{
  "n_layer": 8,
  "d_model": 384,
  "n_head": 4,
  "n_kv_head": 4,
  "head_dim": 96,
  "d_mlp": 768,
  "vocab_size": 8192,
  "activation": "gelu",
  "norm": "layernorm",
  "norm_place": "pre",
  "norm_eps": 1e-05,
  "positions": "learned",
  "qk_norm": false,
  "attn_scale": 0.102,
  "bias": "none",
  "tie_embeddings": true,
  "parallel_block": false,
  "extras": ["capped logits"],
  "init": "trunc",
  "init_std_qkv": 0.0228,
  "init_std_o": 0.00571,
  "init_std_up": 0.0228,
  "init_std_down": 0.00404,
  "init_out_by_depth": true,
  "optimizer": "muon_variant",
  "lr": 0.023,
  "lr_mult_o": 4.0,
  "beta1": 0.93,
  "lr_head": 0.00707,
  "grad_clip": 2.0,
  "warmup_steps": 200,
  "schedule": "wsd",
  "decay_fraction": 0.799,
  "decay_shape": "square",
  "final_lr_fraction": 0.05,
  "batch_tokens": 131072,
  "seq_len": 1024,
  "doc_mask": true,
  "train_tokens": 461200000,
  "steps": 3519,
  "dataset": "wikipedia_en"
}
MLP neurons of a small language model. Each row is named by its layer, matrix (down: output weights) and neuron, and shows model dimensions 128-255. Each number is 500 + 40 x the weight over its row's rms, rounded and kept within 0 to 999. Numbers have three digits each.
A block is one neuron, or neurons of one layer that tend to fire together. After each block is what it responds to, as a language model described it from the Wikipedia text at the highest values.

L5.down510:444437501459458489453497491536568459476459557515508461560516527446495572529461526507482485539445496515504495620508369504438474530464469546510522467463498565536528517459504501471541493576494499505524482526492510511550508514488489496534427506542446460462531470471510497445424473517531473483496538545429492509527526525496461533524489432399509479559550432553485587513500512439498528472552
Description: Phrase-completing tokens. The last token of a unit just before punctuation or a line break, such as closing == of section headings, final digits of years (201'7'), and nouns ending a phrase (career, century, area).

L3.down73:478538528518586543542555444488486521438465450521540480488479502550542436497489476583478523448531450507561461564544465533471493482515461486503497438554512481436545524468492521569498528496508426453481540502534437488560531508539530440453474502475418488469497444493544484469462554498498498511513532495467489498492439466498516526461451460527448594518443522478513422435581446401501519523573
L3.down82:573440560497545544507484513500552467484544533531515459521531483513511510494552434501467537491502519362475484534521566526560591397465482463494491449510493488495487454514445484556488490495410505478565542502452496499528502477533572476471500554480504471436563493497488560496511515419489540501504473498487515497583505470496437524462530557506507491535487550511515494521500457577411563491451
L3.down312:494450600520498501427527465575491479530545537498435413472494432539494530498521440560533505566506524545504444527488521470564525507551518551506547502522480520499483534567516492531567595520521539446470551546494511501536511442497559494468528464552499514572521440461468550468521505576511516493518522483509534555501526445455504544499499459459506534509501442495548481532445520538464559472475
L3.down347:503462480496458531383517482492546529460447472520510537473487395558516516510534529528546490512533562493516499493534444448595445450500612497503467499517523432632496488489485551506443557514532504514475587479487431491484534476422484482481482482447573545466504490560548509536490558607551572556565458475508454461549509483557477439519453401504517477417440524503560407493493527464525556532478
L3.down485:463541462452458500527532543498474507542489543460534583509430543486542520493559516513444533461518509458525451525536522593512559483606449563476457502530509487518406501468511461524533459484520530415453506482494496587569404595493480481503442466493514473495501505501529483462435512469464548520546466525567453518481502508518504542579498474447430478467477455483512513488545458508472555499500
L3.down531:489561534464513507487483493487449541457493574523544557523519492497545546564547588482500562471455538486467545519497532511546546569554480523482471539491516430449483434528487482540469491494529512513501446472493501550535486496507563499444482522568469496506531509519488421468482469547501571505516523526523435484573578479495436517522458526555404470564510513474471477506474481411539535501493
L3.down650:484487466489498437493516574479510488444436456424542525489455519542469557512477522500514481546545513481538451497537519426476538453480572480506451580518460438499451446449413539489540462447519462540497535491488526514454485437567484506491446490495585460467440481512473490536538546415490539528528506505564514555494484446509438502524577517493535405423492472478470495506566557523450499567539
L3.down699:531429528513493450469469511449467526595518466477473494483461533553496469511482454481545475459517520530514489440469487433503524488495442547469583537470513538503569484475470563422486461449541463448499492520518481500493490463531473518538518621474481445527521544539414476565482494470399507552504518500510445506402502444505511443521508537500450481512497515606543529422443490469498402492477
Description: Sports competition tiers. Tokens naming a league, division, round or tier in sports season articles and tables, e.g. Europa League, Third Division, Conference Premier, first qualifying round, All-NBA First Team; weaker hits on scattered word pieces elsewhere.

L5.down439:568486515490534444473574501444515558442487431504486529484525469441537542425431455564523525508520440530513474441558431553522558452512504452547513502475524473513483526509512444530475501483456478547467537495436504488512508468478532426539503457436469444487555468434502463440513500488444495490480511467534469511493471511609524557484535486483500626490530478525483478506502440511485445544496
Description: Plural-expecting determiners. Quantifiers, numerals and noun stems just before a plural noun, e.g. some, all, other, many, hundred(s), goaltender(s), politician(s).

L2.down7:494483537494520504473499584466434483499485501537556477474419499500533458548481469455526471492529490483472529581393422509449517467512421515513510489445525514448428539532529546487565507503510481457536481558592517445554475454487490576542499478466530427539531529561490459481539490447429499533519428474547560547508487515463462494467467526460514434504493515422452506472493500487480509519465
L2.down200:525460475502544466536487580518498466574518492501508500469495486458570418537490482514483480479510532501465427543534506548526544506478542517499489548574531566480437552517460516501573500458471545523502469569483522481565488509604525497508480565494511469499469522530458485459477527502497541435507501517468477538473518475520503443562551508510521448479467523547492443575532454513508458465523
L2.down213:478482441502594550589513512484540525504579527386539492504465525489458524495542500508588512442494516458547465523495429468474541548496481490488490483450470459507446495493536464570449443482520545469538525485483457501520438452493498521552480376542488519550477550462491514438504484516544495512527491482547487441463446475523542521506532478490526593522510462502489490450474520473465442529508
L2.down357:495492429547479477460463528445530507452521510506500482522477502500526481435484509407503467455557420479500450455482453498493493447557476458491465573467470468465467504451538548472475485506479460486530510436503458543511520454507534464530529576535385468590484479551467517495546499560488533434506486492556461509535474529473522558486546440507433480557496423444494532446560521505501491486467
L2.down360:492486517549540527460451453570443561540562564510554471514482516566566513568468521491504479459534458464605513515519488494495512487464519493545514488583471589524427568473521511444539503532544498495526473500498457526454459510456540528475586484527446516498482442496481355494454480513478587438537560552502490507480476510569500477549526527564552542513483510465451469551519441493414468583478
L2.down543:490497493451560553474489512530527539539484485523597400544538464531530539514520562446538461470543463495479476536527475467482479479458615496483541470470449434433474468408485500530505495510494529523521527502509455574445533374515495460596475598518548522568547490464507479421560522518511441525523606458548475525453489484496515443579454446464563518512491480529484501449550515526513518536502
L2.down546:517466455512472453508518490486470496422525545467458519500526473496501507495521440574507486463486458534540512488491468515501502492461524517501527450513460485506479615484513563555491445484460525457585546594565503544518547456450491478536545508425484476470518529444506522470493544514445466537515512543589513479456488495448491537471467456521603553525462485482524564455514538554501446489495
L2.down735:491532562475462469526514505521521529454508459500537495451503482517452492503508456496471472466495522487511508437551472490459440579450473491520494500560459544517492476498427521510522534518458470534465489532484542580424574447516437448503575507515431464543542542451507494404492415515470514528524517507434528524484448491557496458471480545531489609457496437547520544501520533457503544483500
Description: Head nouns of noun phrases. Common head nouns that end a noun phrase after a determiner or modifier, often time spans or works such as season, years, production, project.

L3.down8:518470442501568462532534502531416500588480459506586473582440447499513517486437470567523538512501532442490427481478555465492470536441583522473514545494424502487496497447598510487553468488497530452514495459513548505532511483496457479578433452496480517470458526520470491473496447450360513463463547464519523595527519451532515507483484466404579475440514482524522532508449547475545495461477
L3.down121:487483437562444560444520520531553442479530463517541460548532550488494539494531468537505476527462512542535506468535451476437415498515514517475540562436538463497568581544520509535615485491507520531456530499509504534433568431452514484452454452528479493480498526531507464464467564520450494552507494503481517545506466461497487521508483568426436538521490429395486422475485483545512441504555
L3.down292:484544519490496538506485470443461439419549582522520503498483487475511495533545451513508504440447458492544509572502480468448456526445449455496529501540523502439548536497442474460477484438487473540560498470498560555454485454499502531540435522458557481491489444408524538484509433523400498502455474498526472513492492521563527499566536517508488549473536534483433523531529532485548514483521
L3.down356:436585432467536469554482504447500471533505462531458477517513468474541570451478555507499499558434553494470497460531525533488402473460508541510540571496477483512606512480507488573533459505436490499462433520518483523501460544482497514513472468493534517491519502525534508463460510531473580543401551477521452509543460500589458497559469493459498531494468551530511540508507517501509561532450
L3.down371:416498509481517527586565525535500530474442513540508480481570487518575396496426514535446494522433540457533503533441479551539457525512442528501433506595488496452501515477402527536551517495503519541473513556545579454488527503467404529481571470556546494462510461430493506475458484528522498579579449510467473515529504420508485504479472480491453460569497541409559488542541497466504443521569
L3.down400:470498516504532495502481501419499506492515501467627546424519458550535472494563461503534509539462430547481488474460543467422527452465499502537533481540426450518498512403509568574473477547496482487551452535421543535466469515565500476493489495538512568555456469505569481487416448435506495528426531503461550526545504507478550502474481455464498474544474432497475563529484515551559511507466
L3.down738:504475525503527499534493492476494511525432460505565478543550450547524556395443562504527488550482462431456476550490521539472482565506518500515456496564419479542527549536460501497420466474473545545434489480527559465516522512562462510448413542414502533494477619512509498521501414507512478496514506531525512480440461559496525573554466435564462484429529491499489513515447542525529501501522
L3.down764:479534555545558446543511563473553488578471484590460446517468527547461463528479524491486479582499489490489509482412546517500487507541523488485532551548484463497443520466513429433468499535513496422514499410577558451518488414519402540486503525515518530446544474472484535463580501506562484437485491503536544570471491473480493547487565557492559569492525540514451480479446529479542478489493
Description: Category head nouns. Generic category nouns that end a noun phrase after proper-name or adjective modifiers, such as festival, magazine, Championship, platform, season.

L5.down313:416508507465508617523467502474503533449430537527523483529551487438538462450476590487510522505454536484491529493539473385513507464505431589491486548522497519510521501486472440554568484460523500512483523502482511522504493509484494548538539535519463511501588451460493481430478571442516567549494433500526477497523540459492533553445544529492423468567570472508512462441539504515512480392498
Description: Sports results context. Tokens in sports results and statistics, peaking on in after a score (beating Morton 4–1 in the final), plus score digits and dashes.

L3.down0:489462475477502508457515498522482534540503524556475414501453476544489426527495480503487465547513528423520454489488490501513539517477513578532489519540502495437552407549487473520504504511487478485540503498505457418557481493493446439546422489469525471541543488605510566502472511559464543548569483556497463528590525495519507549425491515444504439459446493536414481540525511494529562467536
L3.down24:468510503483480478527511482496488469464487510486509576416461533562442528541509504508423491504563534556454574519505483502559555519447508508532473445519562496466519484550490548472523505530541444501567466430532476525477477443538476488533536466536489433547534476511512443477511500477460535481513507456532487443514478499450509517503437524487527528531407475497497484552414460496456512464547
L3.down225:532476482460498482479547480517503460555475464439528452494506494445556483553516446584457470481483495512538424546517509506490508456470456484495531516502512495497518515495533473476464528444507530458474581490566549534522489414453545515558588530536481547505492538548506470525488440463505484475596480482486555546593513508409545492424536474498529539473500407534482515436430520480504509473480
L3.down247:575508551508512491504527474498532527507516488480479501518459493541502506499532490484560576541524465540541509453476543505464462506469542484521513532489545435470519517519451444483460422511482479480510494482460424572495542549528440541550535452511508571548500534478504518470473529453480449533453564535555480477486497505497503379513505531476502437536427420376515468525425511485576485555510
L3.down409:456448512481587526491544558442505549497515484543556425525471500404548479522455424482560455522515533479518508532497437477491485552499458542473488464512527450443501552482521433430502552519486473511487433482532496507511520496481448515455523506477514486458501489408481459489453569497437501543471525486479456509459535377490547488500505486504497581464491533548521472439519524479520468581464
L3.down438:431499475514483472519495580521467496491492477518490463482470488543522468508503490544432447468548510478491491504485527528454494469439527487482463504562545541564533398514552470586498482526526588496510484545518494570533509509508471552506455580515471511448474478544506425527428527449469487554471450540486513505453494419462499500529484501549542468509485519511504560497549462496506476488429
L3.down450:487422488516523444495501457531444462452496503478594450459557426478457531535606562503499449542517431527485484517534453463486501555506572468481551452495440594507434488513514473475589434478573530482541507502505497513498507482491574492478500466512481509565588455515460492479517439499479485436484476527540473454481467475479554554550484487426490430486557509518522510522491498504485597519437
L3.down512:480550469511524570473476438529466563538490475438528459517554492501516473427531507539485520463594479521475510481516501468513483488500482540616490554517561456470473506477486463511445552515564534450546409519515527454399479495504481531470535449456469565440532506523464503497534490483449508496481470421565545512502477456465472430504585468495513457484460526530562471504455516475520472516510
Description: Line breaks at boundaries. Line-break tokens that end a paragraph, section heading, table row or list line in Wikipedia articles; occasionally a capital " C" opening a word (Cable, Ciné, CCP).

L2.down190:545480474558538427456473463443461454501439485509471533511466459526472537481499502545561531542515542538511527483576498464546512498457500505499535436483511546490507564435446524452563399503535530482551475473482547517523511555529473526460513469495452569494470549561470555460508546486493487530474492536500520584503549435556518474490531589561464516514502538487426559491469487569554481465482
L2.down219:518506470544521512540563566519510511477539519427574498573437508427524539411542489544554508485538524467500480551486476553571515448442459560522467532444485515565504530515436465546487451577551388569531519537422522564459498471514488487511548511545493538493463578470513516505507519502505496490538532459484504464560520482523464544523495534450550467393418444556552449465535472473502478468471
L2.down223:535543502517530548486536562507494498498540544474519524533465535551480444505493513492431475500530507421406464548473564497440428483596400505489438491540523471472478513466551459438495463448549489551550498534446478565536458592494526463497453541509453499458529532494497489490507558451465458542520457539530503534425510547538483419503589406453501469554439503531444519465514489527483467530434
L2.down235:523513413462493483486473448507490558542461462517511513529518489536511451464471497518484481574585454560529521543498607572427552477478480452560448502476487552467556444511418527473471464444425458526543471475539497465517541494563453501499506512507484505521523571535466531554487487436549525542432470575503427519499549382410478455574491511541529473551532424453487488549493488489490519516482
L2.down246:494419497529449462524474525466485478491481511543538529527471535518509552463459458489494498480503470531454499486511472434540517516446519475399473571556527472554568490548519562443548529517478505480485486471451482524453557449527438580576534476516510499518452504540530555536503574562486485427455487477501512531542488430509468469515463559507554538475524473528511543552509563474499560536465
L2.down276:441496496503468447526485531514501513515477529454464526459464540441473508482536528565474486507532498503492420461491508439556545437530556539468453462523430473511543472532558516491506500536533486517573488484457580548455500526466540454463507523516520497474515496460492458558507497447505544442501545591535587534520453516508485570519522466484561543493492527510496553553523485511516391494508
L2.down282:456514576472560481510477466516509480514525495546510531472435470497504505444489509535521533486504561475602530504554460432526488462419554466481513514527532499474482520504470454485504504549500531486480519488493573508451433492497461508548453542517525561413462484547504513424524469512469523510452466440444497573522486489442545441508484626553476487508509446474498442471412427415551479527444
L2.down408:531510556459571448534477503549442519551467451532457483561524569483546482507513483439424461524466506489563554448496541432533478570530525526417467518506475492570478469451470438497572506473470505543495530578524510488522491501553505448440470515452540545538519463490512521569507472503509462507515448427541583498453538538514548430515484541525487543492497558481511516443525531529458499529461
Description: Sports terminology. Sports vocabulary in sports articles and stat tables, such as pitch, League, scored, made appearances, footballer, tennis, roster.

L3.down87:512518559500460478517429475538520470564520610543455475496516519503514532506511513511580544457535573459553550484478475514420526512498573540526541468551490561441505507454518495473479490479483517566474535483501535524486486551468504476508509513453453472452513470487527549519417443486507522480530536474498437483528541532523497426517494492528489555488401483452500459478513522474531560529529
L3.down262:526459406473443508492401545492568530488520476485482517575515492474450552513394432468544440465576488432469559552444547493514500502506536516465512531457510498577536462488506450516493473446480512520509553462515506568581524470525504539564434522547461485483572504462519520553518503520568441491493538546482483521513464524579489509537508530443517523522569478490487452523519491449526413519501
L3.down302:460512533535465482476522508518506451485533506526462488538511534427493538471486524562502551423508512455471555446510432504488477531561570547496440490462517488493538514525455498463533528536434450546525516434531573492585523404472466478500505555528485488503532468504397507446555492530476559513471449490522425537473523544495428460508474506474534434511454483482364485525576477540495495517510
L3.down389:524502444524503456553532650481484560563538453450520508537538490426412531487497525474555508437491498513456467520516547444406542544411548524469496446494465512480509530539455487461566515563491476484514488443473464454441425492533531428499472470494478449457521457449507498526520497486463475450556454538502551454475489439543515541554487465510585523537515558527502588482484480510530480482485
L3.down641:543443513453552506488482523448519538478390575548512501483518498485507446539507510539467555418516466489519514477504506534456520508535551555499507417609503403561450547534503525509564500519529512490507444582492466496550559499448498505465521473526385492470508443562513551473459519535594491547524535510496590430477523543479488561479485497537443477502535540538421417491530530508478435524558
L3.down649:542474545532521499486525450506504519464467472512445458515492563494467572575538494511497535457494488424484510441462530538480516467435486543480487446589462521534521488495474480512497484559493443497509583528426515483477529410481470500425408559465558516454495503503559529503405489518484442483530511504535546458488476395501499462544569568534556477551470485498493554414460465552493483487529
L3.down697:543505501457504468468515498556506496446474553459511498436476528480474504574517467516504519446528486494552502542470427509451520524514527547452552489530527535499480529507507536506474448509484472481483471488444489510508528500538514560507515476505514460471498404499511475515534472515526425550493583464447566484490535527486514497553490528468563547594526493469421463460501491461507499477567
L3.down740:587521534449481498508584563528501454504440566461424438498514479491501522496535563485459546517487543551536486548517485464525512510537520505450448400563461518595528500480517496477519548498437507532522501398467555494469482501498547582461458420461436435430598499495539543530518481472507473461489458538538496461532505492458511532495471561456560497510523503513473441485432489499468476439482
Description: Mid-word "s" and anaphoric nouns. Lone "s" pieces inside split names and words (Pra-s-ad, Mi-s-sissippi, La-s Vegas), plus nouns or "it" referring back to the topic, like "the song", "the line".

L3.down42:556504518546569475480434501464588517439529463497486533432461546448495465457521504545491487472487480534510483492522481461500529478469560498489497426572581528560527564508503469509471546480442462503537496465529496499578485506434455457532486488528445425529562568485536472418559499525495526469519432478477492558506537498490479570419414511465471544485497548484446532458513538460514486512503
L3.down142:403504521573526500493527471498419504483583553448546505487540520428485552526583478406535508530548473520415502494545514445472523497529496517410521450491534473507421458483532487487533547464489461534516442542499516565474471469512541444490527540489538539514472515611535516534493477447459578418530503474578534552484441501454482526404475502591491512498515516474491533475397485493402514497444
L3.down233:492575426490545499531552498524544457568459452491507517504474432497492518519464437536562460552535538478494470545488474516462474534496431477498514520510515553505413489484445467525488451512479496566487421505550457524541484460491490607489542483521496471612515456505402521466574460487446493536527494452458476466536559503476496498517495475489450513467504408439496504478422489464483461450496
L3.down306:529446523490498460461510543442527442573505468439497470513527469497465498421484561392531572484426523467444496460526443473510518536518481532508510493500507498501539489526550446495535483500533522479555467461593508446501483521528492499532495446520506583467499486472494437440607472487481479472451517424553571557494505544508476437517531533538483506438502519452519558422504509463586550505523
L3.down419:484535513522491519481413478509446488524497488470476563456512500489532473535458420533502512566506454496467475472519485465460515502506503470493496524497500450526546445559501460495470449515489529499466484485462486521489580501502557482540525519501559514516540485435485488511557528417502447533466499448467457516433479513451455514481525482542462468509506550471541542569512538507529536495564
L3.down525:472482543533529484445573498553479488444457510522474465476498496503532442501459462501502501488541486506498457449491467393478525477576498488483534496471487462547550529507475451563535452532540494472499490464458555444478517481528468496502462535522458441439506470385457547458558477529515515446481457510540517520508541496430523554586474594547530510438562469554502517532446463511581495490487
L3.down551:533468459518457485498500545465507503493502498534521450439584516467539473573422521499501501446580520471508548495543525545499529437492482438512553518513548526558466482492477501515505471539557423541505478501499483532484489532516496485520479471491503466570533459512551473426554532552512569543487441490546443433468563466527491533485493472540445448538445490517527558519476459458428463507453
L3.down624:475483444525593575423505543567496443440588469443573522536548432480514374492484532497442484506618548534525544493517487447500488465442486528480434519494465469470507391454485549520411436510503521545528540472470490520528540518498497476540509520542488533527533446457491507468520544519488476482446491542574464544565528482570422505454556447461553476465556529498536451544524503515544481513436
Description: Auxiliaries and quantifier determiners. Verb-group openers after a subject or relative pronoun, mainly has, had, have, could, will, plus determiners like some and any.

L2.down163:518417491521463484549529489546460468494547517508482578538474579543498502566471476503548468489482485527471516505479485447463463549476505476458481333504461470445505461408522522412566442565530483503479506453529518496486425548547479541561451498493494496481525476513534513539491539495472562542504530432508488496505531448459486513517510481529510499464449463466507422539530518520499520452495
L2.down256:533572434501505540469518523534512498521444503494499494484512531483478563453510520520453481471521531471537453522504494477449460438552491455527498543530536478512542508572520461491492496469490535549440465406422566509516522540492479556522540483447466504527469481529478447460532540427566494479545477452527495531543530428471511483447523509488459532468509511438513560491491418433520499553440
L2.down265:499502530447530554553510484497526527492454504550555476510487478452454448523538569522521482461500523527490492484513548495500497478534551488487471491523509528476513425567503539494476506514497531484456547443436465503554459448505490541503507441472451514546540495541473448445475560511499512561503475528455531494529514488513541535471467520550447544511520528492476566482526483384538510418486
L2.down468:423513435453521555509443525506476417487540482549487424479528504534559534460508513475439483480521466484480474514494448517511469468532535550475540506531464521529436462516502491504427569489465494432516533516433506473502525520482483529527466547433529559552498493510422514458523494475510487478464499489486457430545536377467603463566491532530541579468553475484556493573495482490484500502503
L2.down480:562563494465538494472491504417540569568452470600501437583453464566500479516465548504432531484500477545560493570501504613537568455440509503498512577462446485513507555511516503575426541502538498485539521543512500489479475442484462527447530479536484503452508517487514471528453558452471523509535532552535500451469498421508542518527493533540482474457531484541517507513464504505537482484525
L2.down493:468520472552487550496475520533471514492422458489447528492529434464434494548451572486531516492495429517474536592465546493585566553491433469571545613474514499470503460571511540586445551574504493499550442482531446466498547541495498493498549491472509441502503504512472467529522485504513525466499538513456416495466543479508602461485508454527465440464501492447396475546503492485517492455460
L2.down623:428528559501498529512533510490456536502552499549490527468519577506474475529485541506525522567541527456455487640436487494565465508453520487495481489483539475521562386486517533530525559450527515506516427474493527459532494565505452498517511492428442440497457505488538461512559439440506516507528478533441547523497539475570484500511495454504528510526435487564474551518472501518489555571492
L2.down733:394448452434442486444526487447526514537468537457487560512558471454541443514518463546492456467514498490523467472490525503518515444496489466429480487484518491437470482505495434471520494509536515488591488555494623495492501528528510486524487526443494578509548475529428467533525505494522559537537447472480431516545446450499560481535562523476525496559499496477503491495483449506492509506462
Description: Line break after complete line. Line-break tokens right after a finished sentence, list item or table row, before a new paragraph, bullet or section heading such as ==Early life==.

L2.down25:544469523570494472533439466521478451591443481457433488566493461428528500449482503498471488516487499526515534499493554491482547518544458500482500583498516472415407466518477495485525591507538485539414460423513533461525515492512539494474493535512517459452567498525570532497565538496481504468494513488555530538444472419564493510493514500511486493521472430507510486543518483496504489532487
L2.down33:548526474416508497485477574519515500504433477528500512435452468518514494472516455431495482551510493507538482385531470468502452458555537516592538425551506537554468429514522506454539507514483554496466456535511518562487515590459444512490497542498506506448496446553434542507485434495473572438480475460477494534538468602496556542455487433487566497544500483503430512450467537488521473536566
L2.down225:404500462463506565442433491547438419469519497420456381485527503521494477504566562512444441530399471454545454499527497470483521508507478501513464573498453471498556406585503518450517495438503535461526543433523492503499466501508494461518539532588448460536492512491586550485479514434496561447505521440548544532462567482484539520588545503571514474488554457494511531535564552488493532470531
L2.down460:531553485479478466474465469500479457498466467580574513529454494483456485556504513449462570494445478469569446454505562497447484518545478487528560513533589476535516497463597529478483507567438557563500505505515510454514505515485490505511537456522458571486438458449515461509514584532505548504552429514500481502511481572434467530460426430521494494431467483398477493581494507487541512430496
L2.down615:493494431564524470528533449531509559571541534486555498497471490540492522510508561541477492554482516554455424537547539500442565510546464512545496496540496550569471479456445462482495483529484554512523463500449467549458441527504533501464480526511438573475421496555509497492535480498506482535487485447449544506472503486457498524521591531515512514448476474498560534541475458503463492466526
L2.down662:435511525472528455455576443420517522539514490520573547457506513476528424574490493479516434515522412573488481527550534507502520479456483496491574500499451527493508478512453497503463466554542560562459496512500527569579527468485437495577521537500534459527507453532558492479461522537514444477529546519528541498457570458442518494501458510508504450500435456482461482476525496488505515553480
L2.down702:516489522478482501485452473466481531490538436559525532482507526494523396561477591505424473515546551490596508462484548500524563483537526548507422522504499526511481419488506496466556458526491526500499530424506431488471566507509588548521484446481565510519493466521530473473336447502450557511476447552412400495524528394541525534494484495442508453517470495507461485506454441521508477528547
L2.down720:507554484538530512498493460567479449436458494509524487556586498445452455482485488489453517508533519540451481453492456535501508591512500517498495545463545427478504455475540493403506488437473534515515480513516502441539487533493498451496533401581484525451525468535535465476550534493481478467506543445553522499496522538543459432505472467490527501531526593471518484603446471429537464538495
Description: Quantifier determiners. Quantity words such as all, both, two, three, most, some, various, usually opening a noun phrase, e.g. "all land", "both domestic and foreign".

L2.down34:457516447499437552506471438486473545488483498491570542502526549522459509553453469446480530519485561516479472446473435518511515500526545475495421517554477488534515573459472483464455466515485547492511500472506464504529567476509480504462537469477521581550528528450538499506474384495496526506540532464500465519484516547504528487373507495468513527595491456515462500514493527489518554483522
L2.down41:532488477528478518521538443543450490532505441461494517473519547517488472503553479512498553458516415473447437500499478491523533447564516443557514526553515474446589464449534476524480506476402555484450437544513498483449514517434501472511536518387467488508559497467526507513526521452520514499503509586486497512581563463466530498447448474524495532580461519481504506577519460550548500544525
L2.down45:522520562573491468482448512569528556483450484474520529453554516523525496503548395554534569478446521543467492522500504452488467456480503489523473506508450485440497533478553500590535482500466505525494497477572555572496546415470502429512512470512460422506528514467495517499520442455476484514504513531550495548528481410533486533615481474567514539502509544449487487455528477540489504497531
L2.down222:510469432616409477466550498466393471422547488509452504485442474547548497551531520502594544536466516562565472547492510511437470459489545503511515489465400492513502480546543506480542536525467489442529459497507542498549506461433518474482489495528488547472579442525484509523519547468483470517476490532574498459526527489576550450524470515501524426560458485513468471516563556544527537478464
L2.down277:485482552583555453489459462578501542524536509440471456575523520556533491468477519460482497523497522442528404483536482506444495486503498520465506475537487544453462503470505489530550537519435530479476406465529479447485526461521552498490455575435500519502549398435489504515537463521518497476475507523532535596488542457497490457537555475451530441541566478471473486515476473472521471502521
L2.down561:563424521538423475471537511434457538405474528456527475427502528537491494482526486523503539508460467470448489490524566476418505480419465487461468564505533492447500506461521501453493533536492518543405489435472534523515493507528504494502419523448453445474465584467570542545478517533431465453491520513509496516534493527481519536528475497498608584490443482438539516483513535500601546482503
L2.down581:505524515437461584555488510533471500556506536542409476491552536567480581542513502520454553497530466505519540546457534495444494539501478464526467543487496453488527518536517536460479568530519491559551485519465482519500529520447537569511458523464499531505469455478517520504447527525543493495558532467497536522483538517447541475467459526480473479541564519564461515540448468489459516437481
L2.down751:456496532507493526512478486477536483478461465513528476501491522459513433551526467585441551441430522507489574518555479466466488488403507472474528486460537498578465492496548493583470510554521422513446467467502459510534542459512488533554456499503566544557557521496509471430549547439534520474494517522537490494503478545512487492489475449497491473401502496481479569488367512545529531513477
Description: Entity head nouns. Generic nouns for an organization, place, vehicle or work (ship, club, game, Stadium, temple), often after "the" and before "'s" or plural -s.

L5.down178:597538481377516511352482480531528518438468530561517456501563506608489459471508524455506535471505521531539512500517505534507501501536472554496515598476513391484486492500511521480548479457465525549458496505475520502533476498491502521536495385534494515477444509432500481510545467513419543487478508479456542502597561444471540507512487560478518492601521483489565488442482468522515451569465
Description: Noun after "the" frame. Head nouns right after "the" that open a set phrase needing a complement, such as age (of), form (of), idea (of), time (of), medal; also "as" in "described as".

L5.down332:453448469484423490486420521486464503489443454536479561493538506541500536491528446490483456549500512519497523531473447472521502501450478484446487514501482453433523446508490473510464491487541459443543512467464505500393500520486468460457500450464520365518483553513485557505464465489463510440480435494537559432501504469524541505555560507459527529484575394482583601541510537493485520503574
Description: Sentence and clause boundaries. Punctuation that closes a sentence or clause in Wikipedia prose, mostly periods, plus colons before quotes or lists (explained:, Note:), line breaks after a final sentence, and table pipes.